config = dict(
    head_dim=128,
    vocab_size=2048,
    init_std_qkv=0.0161,
    init_std_up=0.0161,
    warmup_steps=200,
    decay_shape='linear',
    final_lr_fraction=0.1,
    max_seq_len=256,
    train_tokens=316400000,
)
MLP neurons of a small language model. Each row is named by its layer, matrix (up: input weights) and neuron, and shows model dimensions 16-207. Each number is 128 + 32 x the weight over its row's rms, rounded and kept within 0 to 255. Numbers have three digits each.
After each neuron's rows, "fires after" lists the tokens most often just before its 100 highest values on Wikipedia text that the model never trained on.

L3.up492:159136163086177128051108099134116128157174155120120127117156061131193147097083074128156133172135131131128140100061122077141138094085121133150115114188058079124158097110128087146122175133093175076130127089110134146135122149157116134086147135111126176109130062141156137088178154111130174140151122144112107107131137165175172132151136076137092161143127146124130058069151115150176142179096136135126124084116170163146134117157053105115155129118181147129157115116139169147155085135114159100122113168102105187125156103154156104126185103154109161093124117105134126205138130132112136170
fires after: "\n", " ", "-", " O"

L3.up318:169138116169081094116112139105163137151159117124095123115168108138137112145134065161134079136150146046121139102145148143126059168175123127131104126113160156118113117175098127111153157132162142165147137162137174104152097168145089103144083109191195168174049167104131128171162137166075107160094113132092117086066107077147168185102209159146179254136162167114117120134147128165121101174138088120123122072143129051142100111123159138118075136103112111066103159124156161138164089089158179107080071097150157107198110146107088113093117152104122103178120119097111101171127097164118152128
fires after: " 18", " 19", "st", " 17", " in", "ell"

L4.up316:098138158108166106158116121142060159089205099169111072136130131118143145161148185158101127122152082130114131133145139083061143140116107091099103152119067111096109123132095132095098169165123131135142109129156152168090176121147176230207115124100075132113123110131081130097129138159104105168140119120155082119077122146167095128107127125130104166148111145159092088081094126156125058114124057095142123165147203141134114108133064171146137093145105120122133113194169200118164157105160141166158161065131133100180138178156040145117147166136106161195081172113077133047108108147114149068
fires after: "c", " in", "A", " S", " In", " Bra"

L3.up753:092075147124219127154157137154158139134119163187104091119159123122093059152111142149147144172169102120108121184127132077092087101166134150146077138056136116076131083079164069101066173064137128173138118150116155145065072098154122161141078140108155140144104139154173142153114147100111106122122100140096105126187163087136162101122138133180104089161112209154112109106156190141145130144187136132136109091083128119163130132130104162155121095166173157091148073167092113146140117130068169117164151138200133093119160158140082116064167162138130134122127126168153105105205127149111202085
fires after: " ", " in", " In", "ro", " un"

L4.up143:127102158158126101097166075097127088078085174209197156133063147074119111137080146109126160120117163108135117136107178159136149164081147099131143119134058158094110151213155152080095155129066128095106119113134136103118188057143129135117151071110113136174087145180075128055097143109141139142144121166090090181153125109118158138139096125133089096070112165120118123144088150106130176133093207131137132175133151115136114174168083126086132109140140151166141132131129130173147117120150129136139087119112068162163148103132137134132136158172118136128122080091109143091193112176162166173
fires after: "\n", " a", "==", " Ma"

L3.up191:123080220147152079068089094081139106154157183133157044171096143095131147099103150116089114159161093150136133142094153121115158198124098102115139152158062107108103135117151099106142133116161157140161174186089138152037125141137123109107108166136105093207128100123133094112121116112098111128151148114060173159078107091097139073129192118126150104135142128166170127139109171116158129135101075124082107094120139125133114085130167167165155097127169133094125106166117107132120049143173153129162122111140158124113167160084045140110141219116092134148129097113172149139139145170119063089
fires after: " O", " ", " D", "l", " N", "O"

L8.up842:143122131086169159180155115074104084126124118119121159126127110127119136131094144127147118145188080104114109113141123161153139170101063147080199110107149115099179144155113122120127168181137165112179150168192132141069112141141098078170144138112178151173111105141148161138057095131153128044144087172119088145114134152203086128163098129132128089147140104156054089072101108055187127140166180124107099151126141121075100192147100151107115188152133081130103103150101093100138121161132152083169180112118159103133132058131126180057114166153148141057139117123047140155083133109173125107
fires after: "s", "ed", " ", "B", "\""

L4.up888:144155162111162123176149176127139087088111184203191108123185097121095126159160112094181117075106116127088106151126124049172108143152090109123090126125141079108140144099172122131057102071041150087176151109130159146066140101184156147103153133118087181155122086114115175145089132139067137161119118182150106202120098085100138102087105108127147128134111100088110126149202122191137109176158107130110058108110159156074104200125084103173153118116129153127137094117106146147135097122131163120155163137135118120140146113136125174174210147113122092137130081080156163091116145132095125137
fires after: " ", " F", " V", " h", " for", " Dr"

L2.up412:160108131136107129114117148077166105153126124147174170078134112115111171105095055106130102159156141106203079142126119132084125054097188170151079132133095136149160108093157106132152148148082156145133095140121171200097175131209135153149164065137125124132105139141138148150107124115123159134128105188120107082148081162134143156131102161152067112120141157130134108072142171092166167146121095120106096144124169069128122086085092146171124106105137190148101128084107141070087131172144130111099146115189165138231124127071109119107131164120141138094181099058091115119114093127173175088
fires after: " the", " in", " his", " a", " De"

L3.up494:178108118128115077120110120102136121141174178164134176127107123106073150174094203109123183160167099171083139149126148127137137155154132158100141104053084096158125130160137162126188075145161078105167151114131152124083112152125167063165167121136060110108096144177102170128164134138120174105109148141170077085131085065115103141069161098129145065146173123091143114088115117101117065137123133116076113150170121122153161122156135160146154132157121086087178163089106110136113118116075194147153103119123135144147089117124133137154143112084097122061144083108166095111108183082122114161
fires after: "A", "B", "W", "D", "I", "H"

L2.up526:100100130108089151188129114226153137148127139122055105154175124117080088169198122090117176165084107156147125119193090120160183077104149103126115127122076101119159136114181146081102099142104119161159088168080122128165153155131130091147126093085103102133135137147108127140100116138129135138106161150130084150119128114176098146103139158202140121103124160162181102071155117121120138095103122095151097117134145112141151152149127123143062114149146150123110159122120100085082175122133122109147142083182168137036119142111205115160082086168114104107084149107137166130204117104134120132
fires after: " the", " re", "le", " a", "e"

L12.up506:193152117128178076197170172183128170114139143118102125114135170139104078078112053149128104129128126087109175139095162124147101144119105121105083129135071141094143134133129130118179162128190064107175186116097111090099127145106101183207118119136105139152145172140119184127193135124171106168093164117135175145111141145140098109167117114092140097133104120131085144160179101057132119120167185183141195185147078120149125098135098134151155145126138186083094113109121162132172083170162188124147078167150103123176090129099203124159114121141148100159172099122121090121125107147147059107
fires after: " |", " Al"

L9.up324:151110114113135160192112143162121173147154128075148126115135130135170148090137093119151090162100087156099117123184168168118067176155189169093135125138163087183079153176112150131122078117133166112148099142175175114082120150100102113125129182157132053133177136146151146097079143089222103121118132103145132163127095148118146142152200113132101175150097081112094142133122129123130091118079124127128121108153089090113170116179122119119082105120130145099097134131172124124129164109137163075150133172127133148113146188141155132128082142088071124121129144102135098164146185128096105073
fires after: " re", " Me", "re", " D", " De"

L8.up973:131167136117075128156124184157174119148207181161111085135142134094119065141137132106174155101085045127075135061098097116132121122071172174114123152141086130190111102179085132137147073113204114145124096115086158191125143136099124114152171124096082088099163102060087128121076056160094136206117111136083104117152138158132122137110098077146113145140070178100098096085134107163116171102145100134088138138121114154123114130161133096113134090107069143088138137124108126172134139221115140145128109176123132108101117106056094152139168120157146108147104159119152102105134105153114136129
fires after: " a", "t", "de", "s", " he", "c"

L12.up475:150096095140077086129157137123113108057129142198150143092132089089154145091142130164123229083109187094073177234131124102161078132106158156136146154171127065098142089123123076115113158178086193092142127165091112086133151095102122117103109109152101061103197105105158093138195146063053105127165072136179090150124172112106134158120104126131150074100085139156144095103144101080132146138163151158091148077089122119148155167144152114104121123186119126135098127146145127169157105130180156114119170160072172150209107144150117116160128083124135125198132132150120176119133112114164090105
fires after: " ", " the", " in", "-", " re"

L9.up834:137127114069124142158095119138124180166153150153088109109126098090139144138182118141130149079146106137073118098139170154139125148121179138049100179117133135146072128142154135189100143060137086101113086116106137115147111177093116117129173094082141122095147118096075124161129127179145065128109122126077152110136150155138156217091155123129140141110148167186097091093125148077064155111121177113108132119135142165137085088225152157111146106034107148148137097116152111128154144085108110206100186153115101152110132101148175156117150091136150172141132131138109157072178179091122114081
fires after: " to", " he", "ta", "t", "te", "h"

L9.up78:139176152087185107107193169112132078123112168184142101136130136138074043063181099158128127155141130063112114134131160126162117118108105109161100138086097098078076143162114110152211150094185167158185161073092114128121142125129125151146101144106123165136150081135159145187112136074163098129150139101104099175103145093169098164142085135135159076089112089133076146113133058133126118111183197118144112153172118170075099133142078075141115131157154110116141090175147140114113114124088206148124133170143127152093107100123106167082145148176102160098178067150114118127146101169133093080
fires after: "==", ".", " ==", " |", "-"

L10.up867:165078107154124049148097120167139123116165131153108150112122196172086072178151164089152076170126087109139070095170098131141091104141110198126119149098144143164099174156115109119126089166129100079097122073153135106166194171131146074100079132147133075097154136169123100084132142155144063137136105079112113167121183140139130159153128127113117120195172139155062133131132122142178112125133134148137086129117153110131094125126163079093200109082153084141175145113104091176192141135123123085129131163139131116153154107090142123168106147109175106187066150107146122129147105099135154126
fires after: "s", " S", "S", "c"

L8.up288:107139100097052107124136171090124109113121096105105125167163132123117218178082134110143179160140070179051230114158093128138194202136163147118145119146101112138111197099112146156129144128110104128112099168091102123169180155078097103131073138141099126118198131117172100097154120170128131109162188157093135150059157119137078144136135136101190109209080154174093115125127155096089119174140136164094134141125137110165112108104096104091160080156164099123102080168133105157090187123137154087112131147154181129119141169134118080073118128133062108114193159146114117124172108163131120148
fires after: "o", " to", "al", " ", " Al", " me"

L5.up197:108098176124153140159142122121099140157166117145129152135091121101133066104161094126088187177158088143087149129140114097118075178161150109164183074113132112165127132150115167157183128060123217116161141090129129118108146076097068117072172151154116117102108128094114077139134111076113103108094085161059116095183125082141145130124182113166144125101147167121149189122143112148118144187170133130118073116120043117066102166105144141113130082166088109146126110135098199140152095163141091125147141130148117127142157102116158152181132149167227160085181122122179099131111072058090123125
fires after: " ", " (", " Un"

L5.up797:137096191126082153126168119086104078123124152112160130126207088124110095121095165190147136138205120176125142108101173124103124110139162107136119132142109166099126150140128085137111077118144113117141147048115163101129167063076173107082137125154105134174149118163131078159149121126131172106059110143192095172137159115123111178177150197116055122084067122135098088096125129182110144108125183147138036119159096135116134104110135159144134096136135090145114184173082080184123153133110219120107122085123213089146141110118111124144151148133130189100075111088117120169127061132035120177
fires after: " ", " Re", " re", "-", " W"

L10.up170:128114099084144128211115167151169078117125090127102162109131159105150117130054173177119148133153114147105122163109125178115118131120084112149172138195122138152156121054151172125100143107144149134152102173139085139144161177164149142102116115081055067140153172139177133153126080111092190064129087112175146155108138117165089142207185120126173110118155106158134105129063144185096115093095139128109156111117111125120143102170180137103105117120146159093138122128167120111135055115106108147117120118093081067088141130125159144082162134188109096146109128095179171088133134106092067164
fires after: "re", "e", " a", "le", "li"

L4.up620:170152150126076109200148123143176103094159136077109081078194076095113069111154092118124155136134116073090133087144152130085132140065171162165077138145148164116125105120091158093188102056176069118161147137163116088149121172135093121103155166089191115123137095165111153209051173072133128123061144148143124162188149074179136115111128134099125119077159140089164164123145121130114090171118149113116062187128100126099137165128166175131189121099151075123100121134115096115086138063109098108129089126103123126124133147138149120116157147139074076100179140111122118115146123133129164120
fires after: " co", ".", " re", "T", " Total"

L9.up636:219160099129183136148163151101110096117153141130085159166064134093126064105113199108167122143101086103142133162156118115133095128066078077136085160166094136142126141117152160112091094095143123080101123138116126147115168183193153179111090118087105084129119126140074175150121161143147120143156169118056100112118095123116109170141114110167176123139134186151127171097126066143158113133156063115145141165122093136137125085150119082133181125146142065143132192121115144121158135117134114145127124128153188128182077083114172120114126119121182119102094075129098079101189124122131170124
fires after: "e", " as", "al", "s", " S", " E"

L4.up979:141121131155140149131143116174142135101130151159144142148123151120139110164160100104095125182125090094163111074110166068134123046156174095143103142095072122083136125143215125145146183107084087154080144136159130129143161092228151135202057122118046109116115140167141166141139132152125161091199145115120149133182143080108185108144122211110158186137149146135147104068166218130093153119109156133142082147132120063137191169135114140179101145132173116103128121117141143128125138139140122172115130133142156096127110106069106054183128093118085117114136129159090198084149140162125150112
fires after: " in", " In", "In", " the", " su"

L3.up476:199149137164162117085132115158046128126152148181128133140059124110117089143116174110115179150129079134155122147134166075128231109141102098170138106153136150124142129156155099120065131143140144179152075158104100108153145105139093089065114147164139185065147157142130096177053096131112140117194119111116116152139168163157086142103130112127131094136152166155062133116172150095111160173168147108116095121092090082150127157111110104213121157153142092140142133110144136161166109079163131129093129123122051104148098135092050167057135110086107118130093172214103143163133107096103155061
fires after: " Se", " se", " su", " Su", "s", "en"

L3.up40:122157138177128057178187172125143134123159156106155135122156170131131062148124149072129095110145114085133170137163134058160103129128107113128166086075100106158152111120136130091057120130184142115082166146172135105151126072119127121090078177089179164150137165123107164141158157103142046098138174119082078108054142136140151147136143180149066100151120154130110167076120150161169100130104139082153084157110169078136097157131129137117154125145131074098101123126183129213147134111073136107146076187158149107161146155133096089142154122153116119136101140134080113135158109079214157087
fires after: " S", "s", " ", " inter", "S", "co"

L12.up215:154164108152151141137154154092128104126133134121086105162144112092142131123086149125122123152154123090121181135137143115099036135134097129163120103103127118143113078108101083157090213135114148172154097149168136173105118105128168103138124101105073118184141192159095091173047185139127082141128128128119044116207236112163172111098100172110114093144127178162101139118160136102163134176133144154119122177138164101149094153133165093107121137130129128094120141152122085170142126129123101117124145100117106075202187087146106133077081137171116151110191096137098129128171146166145128061
fires after: " ", "s", "l", " S", "n", " N"

L4.up347:127111145126143086141081144102156095137170135159108093124107131093075180162084139137155144181172102097063067181150097093191094177176132133131160150116169136135144093129203155074173173121128104134151130152141135101117121095140134112115064128109159156099129112076109123156158131205111066092153081150134147118129134144130146126154177122083134199107140161109100151135146139108132155137186159172115104143122095110128105118141171126152105097130103129079146137167096143106105121144116151135106147139104191141125083074116129111182138133179158088119188106138147080115111121100106104138
fires after: " C", "C", " Un", " Gu", " c", " "

L8.up19:108195151177127124090118162117143159171147145186144132116124103086111140226120136098139092209112084143162117114094142119084072088139109073100095105082125100192141162109114113161078085124165074121165114135124164106118126121112095105144175078162056111104164154124116135127145138125181109168101143094213047115120120111161094133107170097118064127133125202112142091079105111143115072169108106098150107125135074069089155145152083131131117130177154115107116124203118126096136103106170123192095160131118144118193086159130146101070160138098128155154152129086128142112137129135154175133
fires after: " in", " to", " con", " In", " at", " of"

L8.up616:139110107166070100061119089099104161102124130191148126139130175089116125158160153150137147160120114202148178152102113161134076089167088173119090193151103076123067189184170142121056144155137088150123154060165132139117064127136125104145156187111127112089084166110137165062129152138118062111091104153112146169101118153149141156118153140111137103166131114136131091146096190078107148080133120126081105086130118137154129141159127075088095199129083127118071102061151153181157116128168118132085129129101149152143143194161162139075142197113142150157160117132124094089119115080209148139
fires after: "d", " Qu", " d", "D", " qu"

L9.up676:101164137083117074120180124111051116140105149087111127184155094161121101132160119118101083156122137074116092143143161110109115121095121104097124126084137130130163107089097104104120072104155039141093158086143107186126129166130064115098196196150217131070111165134156101162111100129102171073082099118125095228154172109127168133139045074143154148107119092125159164138136149094142113135055098161163151126189128141091138172140099087137169125114123108115131133107152089122132130139157112143159204135115162137116136135138115144160158126138140168128101155101103147166118140164145191121
fires after: ".", "s", " co"

L8.up825:173134120126211132182098095100162126160154123165120138097158122093098130118090142206151163136105117095086141110104149161100169149164117154129130130143118104133121127163112109180156106082133107085094128072089117159209079085148117125123117112180138162123118138101161174110121132127119137126128121178127098077108164097122158161063158109138121119144174160138109144126083109180189094163091126148125135122088109148101125174166019074106121140098113079130110078147134137162160124096160146143092105124087088084146136146094144085202182143154131137161172141101138120161161127125095103166
fires after: "\n", " O", " No", "ed", " U"

L9.up395:114138121119072102092124177154080098090209096157088074096095136131082144144121124182088196105223143112100082086144112122121179091154160118150133061107190111216108084117088108182139198127142141110078063145148130085105137123105114127107129089167146136057109085156078130133126109171088076067156049117176110111125101155130162142144120147104099130149134131125115154058143110111113126159142165122123166103158058132123156118172208109153122145105119078147129161128119144144155117051127156107112171160100111179127117173101137163168186041144167094129127157125121159146125127119149116099
fires after: " se", "man", " Con", "th", " Se", " Th"

L8.up879:161100128069124100169178168140129117087144112086161097140094105132110112090119129075090184164092144133123135121176135092127162103100123171098118155188073059135141133122137089146120134154112045098148102138090143082140126150104117130104118142080091113131161142168145080153112178126150160186101165092123103182117153147143101142108164105122120118133071113158117098093190106121172137123125191111137125201105183145055145142100161136110136148167179092119135153122119139201138112150105117128164159103163172128161126080181157180109154067104169147135127183055141141137105165088107157166
fires after: "te", " as", " ", " re", "pi", "e"

L4.up306:124146107162073149142074136136132128115113174136144121140191103160107153140131120098136161165111097111143118086174138140105092107149103117171107043091179102125086101124149104153128120164079104080151146082084125130157134104105097113118067115124149129121077146165096103127152126176048126101148092158137144116149142139186175123165174197157133157174093163117145140087197162084118123101123094104174090127131145098181141142165131133095148219145159103109083132118123163107181133151160180104171109094148167101152069163145061145115131137157134091164082138136115152146124102152113088147
fires after: " 19", " 18", " 17", " in"

L3.up381:127104109144155118139141135114143114107138130139125123145167117110082114092115168127107136108165106148112178110132149116143117098028152126182164191093154160135132145135104068148065115142151114084088133167109106119143174124158167097153105228135161091075118125129141190114137153124110115073102123124131160185160135063143138115146132146110125124190157092153123122129146158151111123179133103133150045163112046173122131166160100164155101107069120094127134147095113126163101137128154069114160113132161118124138098122059116085209137160102101163120090163093136059144166124094144125182
fires after: "S", " S", " P", " O", " the", "T"

L5.up292:129123134088065126155158123127153118126110148103190081122104104200125149152081165122154124162134131059131121128114198156161145108135088098099089068178179128168129102181166123121165113149109137112138165146121112110127097130127103111120097104102166164138106154090184096094204081171082126113137190125103082129126093187172150156093116119101120140070146177095102057115164153121124110064107105127141166106190120125161152109119150144115105181160077139154175119124147127116161074138125120117097095152140118082129119167134194172094175181137124111149121151146103111151104069122121048146
fires after: "il", "d", " C", "it", "l", "C"

L2.up396:158126075147154175175073116138112136120141122144153140140172141105125089222129139119124101146175155164106116147118154168068127179148164129155162129055134153127093142144151162111129087154138114104065189094134097141089166166128147127150113096190107066076155136093130130125092165195124087091116191179078122174124113107146100150085131144140185137196170095119093117073103153127152172110091124117122141172163135119120126125123059150153155139157111095124128128082175167136149144077124097116105144064144081087152073135137122054100190163106126112095130097145128114139132169089152107162
fires after: "N", "H", "I", "O", "Y", "C"

L4.up721:122136130121221142111167120169127136115144091148181108188140130158139101127125119149136100188136140154081127149204124080161117146117105115136113106067091118104124116136128083158123143092078120081113144093184157140113183177123143122154133133138181077072111058106193108094055117143108092114135107165115069178060091082156166106144120163095166100163109126183125161159146107151144104197083120086155060129116167118106112159171127103138169131128112144119117128135147130135122102117131194146177158155176090069146124079206105087135158147161160140129161180121161125189098131112164141133
fires after: " ", " h", " w", " m", "ho", " ca"

L4.up325:183098174127124104088196103100096089117157137160150127087116095113131073136121111163155144113136182127131144155115105103131158109052089143110111142124078103096193194164112144124133172120050149097113165115157178098125113076146178108174168182143121105121126148116184156096142152159167162183144125096139132141087057128140187123106151157127129126099082069152116146074125185101107104103165134145156108125093102164088075114188183163125105118162109050112174104102075065127137099141182093154144123074098144148153107140106132146126144205124131114137110103138152129146163142121091133087
fires after: " ", " (", "-", " E"

L5.up502:116150129120136094111165115150143131051125148156121190137104117139116111115144127129149128137132169146126137055181143152175132095153134161171081080089153120118140114108110117115138108128154052169149063074147155146123124103153118097136150131098104100126132138108199153094156104163153185138091154175162114089111106152073148095098106098138134093103135096159140116160134090133098089082072103089094105062147100137146161074147143137146164115155084176150068155092160135120162157120122111120145170115067134194096143228076133070129157150146122133142139103103182131108130118077121176143
fires after: " the", "d", "th", " ch", " d"

L2.up701:130133075140155142152148115123134127210150135137150101150066099098175113147182084110082149180126132130133152122144125103120095102030178099145092177189140104101136155168114136124082173162040173048207060072164139096138123135082070101139062099119115119108094117139170134136127172166126131162144131181139110117137099147164127092119092152163139109158129160104196155093209109138102158126197156177140165153122127096121123126106093070162083183108155142106202158137141157088174174081115159123107136120157139120095070128111142134121135152094091097134099125113107132142155187125141108097
fires after: " E", "n", "e", " re", " enter"

L9.up451:100170120122127109104121171071136127093101126158126115152187133117118129110129160119034120205127129115097152144097062115129064109176110143105140063162154084145131142128148148150127108188091099124164139153085069140097147084107160097211110151084138119174164141134148096110106122102091144123163115183165182134139145146138137173086091149146079110088118105150147157059141050108115142071166150099103112165094113122056104124129159119116130151152113133162162079131163124154158185154174157119114111181134160184125126162114135129105146103144189096132134111026104145145188108146148113084
fires after: " the", " The", " "

L8.up844:124114163134137077227153136150119111132140104117132117162122121117108081094128139145152192121100208104159083099117174117114107116138148106122167132108115141089141087129108186113110092089091109110174126105100070120118102106093125132087141115150125138199102140166107155093099092090169081145134184098170173152133171120136131089132151187134118147198105212102149141095124090082133086138153107086125190132119069113191149132144117109122101152179127124099105190162128190116076097154104153128096139137120131150092173127133128151099150104135195135103126126102116112111141075106115103065
fires after: " |", " con", " Ad", " Con"

L4.up265:182106186123170139133150092083067090148151114114135126108149086133092127150189128151181111107116123121171161156096148160093111133152143135159124139114130101111113199129139067112083139125108165155132164147158153149138115050093164122104131147094103158130149151105120139080097120176122111059147097096119114113100144082171183124140140131123148123170098148142078098086116191139137126157166142209120050112148146158110100173117113092146144150091082136159128191199065139167158092092144129143114084095152132152085116122154113100133127133135151192139155147134178115121156097116067089172
fires after: " ", " S", "-"

L9.up418:134150121175095162158129159165138114143098065140142206079144158111120137107148107138193135168159129165111080164083171164107161100094082133131084120178177076140115156229159163143121107092141139153164132128139142086099152103140115101118105099142142153140062147096164148151112123095101157063157104144151114110101167147143127153163163165152090173106099149149132149107127126109110102122128143116138151066137090123099133092155152095119084116154053164073194160134211074085155162108146113186113089026132126116170147121091126173075128129113123122168128178078106142113141149141066134095
fires after: "l", "mp", "p", " out", "en", "ex"

L5.up503:165143118084094174188077157082148156162094178150147074091173070174144089137144136093126090062137168042163144140126138066085138117107095113117119154135133053147158082197084136092098129140092189091167163084110168087123218123148156143136120159071152099115127090112076138147116167157185132117099095104153124062120115135194150110145130172074124131120109153137093103102126107138137125186138160126140132126100177148115093156120180152156129163120120173097081138166153093130096154089098150137113154118165146096075126050168098150166123150094104158128113114151133177118172167110136109170
fires after: " In", " in", "ce", " On", "On", "s"

L3.up860:103067147101051133173162100147081110107140126123127118136150127138131161153072155176094123128103120108103164084145141112133128119132129070179079125143206091149143118119094184145154105137165103103092156181098106204142113082200173089140123110164087107110092102116133151164165139155114108138171125139162162122154146114159154150097136123123178130104132145120108125102134117183157139186135116105163116110114111130192147157147180187091125110166109148185096168132100152163130134056159182097133034145126167064123121159186128152138190171081086097097110107125129150101145129079104080132
fires after: "A", "S", "C", "ar", " C"

L4.up237:207169085122124133132149117159133087076158148121152082142146118161114110138103134120118157144119143090143171039114115103116124200128060135121145094162126115114127106142138156062142125128157107132182113081177172138132142119145157132136103169115146103164159155115094123144100126084121142110165124110131112165098155141135159192111091148136147076100152102141150130131114117147097097152100177136094098130135087154165142083157165135116112112137145158099081116196092114048136112094134134142089126161211157074134116182184111146179132092129129105146228147117121149143142092097075172044
fires after: ".", " ", "%", " Total"

L12.up732:131133117145184119161191094137119125125109167179137140080163063070102117094118167144153171152104163113130151171089134139111170100132082073162115086178116159111131110144131142094137159085072082157180154107167085149148117127107135112161223170128113115181148145097146082122136140150096159152111124116150080115143134121155088116122121121119119151181105096134090172216163102118133144138133204171100120220185081159143124121132132093112135097094145144083140097178153156125155124151119085116153101144096161158098106143167110174135137137124136151197071121056083089160152095117114077147
fires after: " |", ";", ".", " ", "s", "-"

L10.up110:127140114110133086129130086100119148112132143074066117147182136134108098159150098124113120148160076097110129119108120082140125111119074153079170104124160142203144144140103096097105183185126102107107137089122140141118165123202109121128068099111164155067140121112110168138112097212148139135134141111162109130128115126152110172156164119129155117194138047119076149160164167156162144094105162103147090103165161184116184126097140118104148117123065202122145055123150165190176142232116129093158098130136135113142065155115135075107114132121160122142153164093112101094124143116121062173
fires after: "s", "as", "ff", "c", "son"

L3.up271:111215157070136084104090136058126086046115084136163076148148166126124176139106132081113112127164165067114127162100164088153110183182096091098108141128143189150152128182144095072126177127129127170160114131066149175128154131105153180164110083090118128164090112113092140158097115081121118088107073136108128119185102086115156121124164125178133114153135150175107149113134182100108115086083171139104171152160137174113113070147163158132109126102160146000151126168136169116105147116214132134163116137169122141151123145129099109098156119100158151095122135114125104090092151158133177132
fires after: "O", " O", "u", "hi", " along", "F"

L5.up1012:162170131092125144181069107008139117101092139171106086168116126065129100126075115164127131155143153125127086144129100113113091174164123207150151143153140164161152170136115137123143109147157137139126144091159083133114092094185081108179168089144109112139160167085108101135118168136135146093152134110109087160109144176152132143125121150162153086149129134118138116100183159151116152069123123133105102116130121108186088069129117085125125115119169135128086103112206076106163118129142119152084149127108134088072117086128172132130133161171073131099107174198218139130095113113106089139
fires after: "e", "ce", " one", "it", "re", "c"

L12.up63:083096178150166118077156128060133061076134184082144148136147086117104169117136160163143152189159182153128103166162122165140153128114151106088130095125101100134115149140179181065171115119114162141152118128158141131127098111118127107166057134167142120134083166169136124127088138147109155129148123116122123133089097088082098211167175102158087135099092179158166171123147070136138114144129177154104047113116125125157102173123174149139123117106136120138128217101149148172111131144152137154096178131107146139114142136157186181082173090106114096132147172124077141108031119161160126133
fires after: " ", "\n", "-", "al", " L"

L4.up357:139110108075105111107142094076156186145119131062120086191149149095147110159123189163151165111153144108196103145133162087153212072113088137152182172132095120076123088125092105098149060088146155087160115089098140093130157132113162100195153125147101088147102174127112151114143132113139150110146143164137155118108144112125100112158110108120192054165151145146146143116156145152071117109145148126106118103101139111134126122142148149128128114073155102097096075179158152116143175090121144098166122158129147115135158199125051183062150180168095123123157153099140151173157174082142167098
fires after: ".", " O", " Total", "O", " S", " \""

L3.up739:068160122135190096149124132174151114174065138125116101101146152130083090188088095132143140124181151113118141078119166128113146084129188119092118124111053078146164118117104123164099184123111144076162140065132103140118150122185172081144096141141118181090129115159184140135153102154101139159098117080162205134098094103106112077126114161181148153116181191110086102081192168109138135073125123158124155093131074070134097140143150076166119110150105130100172173142112115126122094129131160175126168111155162131129147189123168124168125174162187119131195163153107131161078116112093138166
fires after: " in", " In", " at", "d", " of"

L4.up437:068113196169163073124153081068135106104209133127126118069138144167090100145120170124105167107139111109126139147109149123083160156108105117116152165093067153120107174111123146163102100097060136170156102127138106103101082099093156147141108156161120106153113111154124122140104169189150144135116138117207125131094139133124104136169172139110176112101075186165085099092146170091048112102159134156147080097158169140134075187130189160130083142160126187172117111171118132069116088104092171058132151101110196121120091179159154179113172114142106180134099105162093133102081126106087061092
fires after: " ", " (", "-", " con"

L4.up458:187138146121131127160130140135140149132096131101094143111131184076127118116121104136120097186131143151127126128165154162160062125149114146182051168117092166090075095162113108133176166152139147135116089128156073172074138167136121115165145098142087087135081152176121069092126098118085139119152143169115066132137101074167083129083137181119146140156091229077128102129164154131111191172144133151032042117111142131111182118097129107130134162081122154096107130147172103104093122136130111146108112047180198140106144134091129137085095152097133111158155097112119114080127154189145131120
fires after: " in", "n", " 19", " per", " at", "t"